From a checkpoint of a small transformer trained on Wikipedia.
Architecture: RMSNorm before each block, biases on query, key and value, untied embeddings, normalized queries and keys.
Training: a variant of Adam for these matrices, 753M tokens, 16047 steps.
MLP neurons of a small language model. Each row is named by its layer, matrix (gate and up: input weights; down: output weights) and neuron, and shows model dimensions 64-255. Each number is 500 + 40 x the weight over its row's rms, rounded and kept within 0 to 999. Numbers have three digits each. A neuron's up and down rows have the sign that makes its largest values positive.
After each neuron's rows, "fires on" lists the tokens most often at its 100 highest values on Wikipedia text that the model never trained on.

L7.gate436:510502536478538509479511522496573462484506526419458478516597478528528578534511525539504527464537582501492515585566500507458490464518458491524498462423481528457512491441444420465435485451531507511483517515483516487457474508458516481501470514524455467549441477578524504477524441490492514504492448443487526527543520588429492467506492467533488491547472466514508533485490455470508530513475501566519518480505586517524481515491468433491484498569568542402475539415527423524451486515481501533517547445471495489525514500549579506563461552476548464497546423455497543447510551467532516510
L7.up436:506467470500545468467449482520489493502543483506466483522493506479474521470513443452564454575546512448460498576503552390479475506485467539505462550535525488536507463497572489519450482514498600498423484577579528483517489550504542444503528444455529473529454527453523517526524486479498495517466542497538580435512438493579540498498503436556549493432489479427482553467553531454489512493540513475464489398460501512520445513544519535482530488469562483530455444496509472490501490517553479517558496531498583600591549490451443468507515443472532475523463488493500534513548522533473506587
L7.down436:429534460495536471551426513490487517485537514526493489502431488455504455528532552557547485490457518501461552533544465489472539577565494445554484461400523475455503429560507496416488460503525467478496499544459566484502423465425490511535471501482491523479469493535532543499492463456567455449436543429449513516512465509566464491492469487510466507468513526503541472512549428577447514493512494541426488533575564504477567479486423543519585501549517534464540573435518513511450531465511525520510532436509459456526530449568554511481451500500491492467493491614542490475570455451479449487
fires on: "b", "San ", ". ", "'", "St ", "Saint "

L5.gate74:516416509557494442516518520495507499473515475515397538524514545433523467583494481561489520440374519450562450482544487471483542531551481525482489466506522510506465486456494508491577514481457489512521503479438441497437472529507477453495451527493514496497532526528582525573528456513514521565468588530483448506581465497491472499528468445497485440535547464477533460502517533512477531568570538540617612583516504489547548448506547521516476502503537555468488464475477483431544467516533446523521520538507590528506475566465467540387539513520519488494426481454503408462511534494468542513
L5.up74:444469544553456572489493544543495513465453570463498441499492507521537501503475478490430486493464477551592496511477537465502503441545507498469550474456426562534529470539477424510487513579455535511511478485533519537453525512484504462469533446554476507526535490487488551542504513465540402459494528476547543504543463523431540542501438480496584481532482514486509564591467495513498506501533442489533431519516477569461488509522597533495491563491586535481543491541509455456454569498462516469449482491499518487419432459458488509470464529486482515467477424490511441521552524471513475559
L5.down74:467495512480496510536496507479441501439505456492493537525504556526483489521533362564423465481412544501475541483550491455499521466516508517505487480472482569504488331424460487501499493506533482546482491493460501507453485489469528514504529498467465476498529554529548481583507475439509516516472503485515439526481487528503511490503453492531525402554550476491470462509483471568520545534524501505511547527509522496511547515504479493457508508467496480467502437487502460426497496506481507470446467535478531501546476525513463534490493543522573434479461480483517471486463537501505481525
fires on: "dis", "Dis", "Ro", "Wor", "F"

L5.gate237:483442548602591494556520535548500492451415475501517469449474468518453466567468523563499457504508487518488510515518485486455538519472443484514488454532534479537469575462517582529585465527466468540454561493488489509583432531507489493491549437502504490492436482470509532448479478533516564603523539601499387511503513514418471511525518469474525512526483521474449486480529467479498512581507517544517514581549496501528497449453558455527495478480480411590487568491542518487474447519468502487543485529481555511471510529515530523440572470450550556447546474461491584478477444531499498529
L5.up237:574442472473463518503454576513462520519493476531495581482508447536537507458520538484471548405478456521499489482551469492496486492489488385482481452494487489435479512393513554457433548503504459590451525488482450459462487477509449513417508507521545486482454573474490505503514467505413512469526492462451516520589491485520402431491506492526493417592483501443453624516471535431548550480540529561530487515429470495568550521550448483522511498568568476515478522472549514572475520493491503510426460473456530507463428501450482495495482526562493469491504544468538489480501465519472542476
L5.down237:526505484588477493542471507504446484476465498489528457499465493502506465543529507480464455445528544535519557504548472565485461502536494483518554543509534527543548612499511538534518540479483545476483539489538448532510464481566504494516455534460537488516500557444457494482480539527480468477533567598505505531570553492444452450451563531528494560536500490532481519484457416550488473501489487454487494514528493553469463495521508487527435442501561493529457441499564522482429516449479524507536521463511517513431563536505478512520529490513516522488489476552483491509496416469486540489
fires on: ",", "\n\n", "life "

L6.gate75:423481475507549517546400493519470456500513434464558578480563585521479517538527490482545448540475535496529472477474481517521422481512518475534522516479461508470551471443436455495517515446490537469521544445473473465496520487499520517461440503491555552484609452454582498484445463495439479508496488469562490568463511507520424418516526431508453506498557525536514478507505545503492521524458482514530606548509556545516469468480536540522465546481478512484504515547505480489495444576410507534503497558474449571535514532506533462426512533443481558580502538456455510479527437468545520575
L6.up75:410506557467488499451446511472516503503583459506520474401527488455426543492429514538526477457529487560512516498451482524529543455458449531484538486529525439471493511533463518484511391508440469572478522503529544492557546436522521492500523520485444463539463506498563561527453513490529553481488496550525545484478422445486489499517565465588489516428472472486529470536544414559535512470546505528518499451501569452472503527432566469482528475424534440552525463439538507448528554496574515431533514420509495494495535535513478509513485550509522547467462497490494475428520393536480481469
L6.down75:527463484554437515504496491537495523473502474531575531484449592472510499527573522537479474543561502502522456516533510546513523492502483520493501480517522469540522328457525486527399514491510523504504514517484499522514464563553480447516443530508512469458568473481584499460506524460457498490481483470493463507486592528517483482551514503517504490519488437497545515433406443516497508487445530451488472536470531518590502525606494525472488505505481528447563516518492462522392427556487515542407509564549497448478418571470541430472548514456477427492459507462468481489543501420498501498
fires on: "===", "==", "== ", "This ", "final ", "only "

L7.gate299:544482528535576498485505632547510509500543461421427480524496538414528471498488524561410424504521464468534516521441439461518479543447529495550459503532488504494482410404539477513449555515527465469450552510596543517473482488551513501499557487443506415496495477576499563566544509479507525455508473534487542499533481534487457502524498467472446495500466471550564470509540474490528567565591579429499481519522541508468473528530566469427472466453484521453452498509460472532451572504495426548457500509509562545450480415572600493488485454419425505464499519434509497587467545453495477514
L7.up299:421490499556563465494445476522461457567469487497529540455500535523540550474559510481505534425544498494511557452514544515582505540535520487522470554439523446447560508530499502449519403495495541553458512495490505500491514509433495585490493487515537469493525505503552549477454552506423488454571467567498545504519512541440522494397428517511451483588575552494526492530503515464496414522529520448548515505478461549551503528468427495595528520460544468449472472486562463518513421569499492479588458475453557486447567539554539500575484516474472552506467507452548515472499562451623493531
L7.down299:462497431488526502484584490449510464499559498477581453480497453470406507451544556531592530535466514413508472554435482596505485484487495519430532515485464539429475541438432545519507448510433522556526532463525493521483518513545537416509485528542512519452547492518477512531536470443513439469425506464524449506407459540562488508443601476464520531534502510493533468455486475513555565512498508503424515482456513471455429472537534464507463481560499505433514507465438499556483442479464523532537499528547457504462532501538485576539462571541550492507536445468558485520591541541497542466
fires on: "the ", "(", "- ", "to ", "–", "of "

L2.gate76:509510467489484422458446496538528462414576532511424532494579416525533417523469526461469488566434457507515517519448529543489537460520461469482498495551564589463477545452482572475475488494466485513528404502529542516417484458544501492540540449489546424591476503546558433489539557485435524452492490529563568534515467510483496492482548483498611447518491512532475489512490480559576556487522488441464501504532480583518498522440448509422516514523507570511470501475438532546487553487494446513556524530475498492512538461484496467535515485574466529500485419508500486561505531433475489475
L2.up76:505517461496569527487576520501509519494522512530538447507509530644467473431425510543381453471433538461518467598436527513500500492491536418468460514455462542451501472449491479503444561440465491534532526523540574536563483516448508576502547426529509478553540422516521443461540512468441523518497516497558515503465539531503465489493538439533531483509488457498501493554462477515572477551501477533517476492493503512592450523444526386470494519506530565417439521498505466534465576472484543501467574461484479543473453479563471424481448475482488498578458449551520468504477503478513511486
L2.down76:475514512497546512486567498551534487497559517519449458515577538546503472479482484499443427524502498505488541583477593473539476522523527434503447545443540521493513485521554543525489523436475490519597463520528539521558451546488500506482509485524550521538505502505524462432534497569491420453448501524464494499442542522497465513473537501499497507602524508518529554524429482493490460522485467521476543486517437522534413523477503512554460479475499583470492513414475521554492528511496458557469577492487473539518483522562503487466455446467524517511473502566534438489451489448500499537
fires on: "MS ", "US ", "Highway ", "BN ", "SR ", "H "

L7.gate7:478443461504573489532447529538458476532481488488480500507536562515488466541458509500499531514425536461470474548487421480453459551472507479531504513551545468507518529498536533546528470508493479459585557463475517538473492508534510510516478582473516547498485494498537542460479457573464525593529485524477526473515532612615433506511460496464474566565479504478516474497522524518498489573513506470493540578554541531456555488430505540469489529467466503560428535460486524550463441532503462467443592521466495523465527464447498499470560466473570451493523539466517423461479439473530483419
L7.up7:512513566462480464462526465501449530526549545500501498502486463453495504464499501548530485398511436577463551463507505566537508470546485527472472478517527569472484451441406517514528442541536518573345535467520512523514504476434488460482530471461454455474405553467420458547512475444508557473514471497479493552531534504445484539508483477505533462493484519486506511530504503527506563476571462472475509524404495493445506539570561477544478418540494429475528501483533501512456464531474489543499504444486476426518470494481503520478463499541427534493482520501569562546548547503439447561
L7.down7:491484468493453506467561470515483596489482519536521530488562521497471520469519596489527527505574445521523536520461600507518476494512509499478483425502517505480391322493525469530490470514508556560401499493481433439444518511478503485524547467491445530488494555487534406475547482532422489496563468497553504514481473541449554551538512547574534526536438500526476463513455512544504542475518487498480531475501507562461461533543538446520573508471489460490479541539530504472518452525393514505541500531486482494524502491489543527471490523508529496506519538500565451588498449536493537472
fires on: "\n", "| ", "An", "\n\n", "con"

L6.gate504:508420523538600440513432571490519511494574532410517485462509485475452459528454498559479493538386541436455524523534450506496485504515504516446469474453518520500500507533463466531539585550465383476531511479454518514559483451515476544534496549457451449521500522502459500522442540464525513498525514481545516615435492510533438491526518423520532502540443425415446511514524511508504529517494541523570531552499485489473592427458465487473505540546516446515472459482549494557507549392475542566507501453472512502507497471473495481511498462499502489489515543416502506448512495491511455443
L6.up504:505471521487521511543482496471477507555550466501439573471530452483529534480480545488497451529471519541485471529525445484498489489434438496523534475497528484516529491517472546490433546457485493461410549460449501509544411485447489552589448554455475519523514503523490545444468571564466554521491416496449500508491454443511530508452497499468546483514503470474548476522510433444521536565493517539524503506474456546509493513463542477419472517418456532516429409449541514488506500454476399503432457444453516493524455524521434536476447461476515515549551532414444556511501467471561523498
L6.down504:559482504474535438465532480476438464513492481471455529471478491512503459475480388528550482504461568487452532510525441473530521513506450437516508509472504543436481749534471440494515490547460454524456541481466440539543487502522467513511504559476485577571466483558464517460533543491520507515521503460463502531520461534538438483488516482517493457473457490492532463477515453441516504556496550462574490584538502477425515517467494501448488519491561536532466481433508524481559532493489459500515506463502503456421508498490508557496502444509473535486464437475464561419526469473552532533
fires on: "\n\n", ". "

L7.gate160:462494524557483537528462531551502436526549501503496479505529563421515519476493523527505536460528433563509502492422437482460395509537532416528380513500467502433474500425520489524499509458412515517516570550430472496476439542540508470537479553515541457529497540527576499539538525486429534476537514510501541523521565523506530452488544447556417528518479435524521514467531468518553544531530521485520569520509570532499482496548518539472503433484559494486541541503487466450466496468526546577565463480460508452523498535522550566509454530510546420502548529435475520493557530503504509453
L7.up160:500560499469512466484549511585461394517433565501516478537496587530527524468533504459511506479531463433573549563475493498478487560504468489400527491520453505584490501515481514508406471505497471528491488532485422541510552458464474438444474520535468454473518569500542419509540524498429449432508536448500498470582501527463538499446535437580521491532480468511467481433423536477515532451532558536561608495549531571510469465494546443463539461469518566446459547537516460574459547521491453514573495491481510497575512599496559456457523433442439543448484522484488519547480527437495483478
L7.down160:542490518500562557568587564477490496577496436535557447583473438443492472495491530522538455528449496504593510437464451504462511485558442394493475470481513516467513510498484559504452508497499532573509459478404433511460467494505504480483490416533501445494476423512489537439512548513474550497476608497507549483496561533548531532493501454484461470497417495503470515450504454482481457509567532480498515529490507448518535481510498530506529418402500508544477528520532444518513443578482503527571581514522501511479482532481575550468565531538544482513522494473503496530476430517418519495
fires on: "of ", "the ", ", ", "Inter"

L6.gate372:549512476496519545436478529414510454492517407481536461502446460509471536562476461477502483458431506524512504518468525422447517477533516527572469495457537504515522499472586468494549540454514545528483539480527488495551480456472565504486530453474424445572522521505558474499535484519468547576522547509506527549547521490461543472473506538571522477581521468438548496563511484475549518466441568490474498442543439495573467518487515434525530513486561471522440538477434432553481465553593497459489554513498512548522468472449521480566471480531568531523473527542545503514519518548526480546
L6.up372:513472536580506515545498505414509394563485438479463545483441526492527478507418513495485532464502466515534518549519541451465458542478474481496453485529504500495531492555491474486574489496484552529405522488525487450574449463462490468508477423533457436524476465494585458492519489462405473554491493549541497472569475520478501455536545456537473495545478459434487542493484514472436498533497496518452498430505508552509537507507510523567444573508448488491507497516456411483509440624514556516466529569484539535517464564483464434547497526514566533435536510565499500520504508497526482549
L6.down372:500555452503503509478551462538521545472521525479419484509519550418478503438577431608492515506549537500459534518399421529556543492522487555487494533506474562516465461506445516485487508571513443449491508538447504502472488503510544470492433570518511535504480482494464504514466523512602517495455431526499405504471497507577503512488518499454531534538529506542501454451573487527483491469533439459535537596501567442510518483413525551476492519515489528486532496507554561501554500442486469529467502506468448439506564459522516564408493416446466497540497528444470528440518478496487513438
fires on: "in ", ". ", "on ", "\"", "'", "E "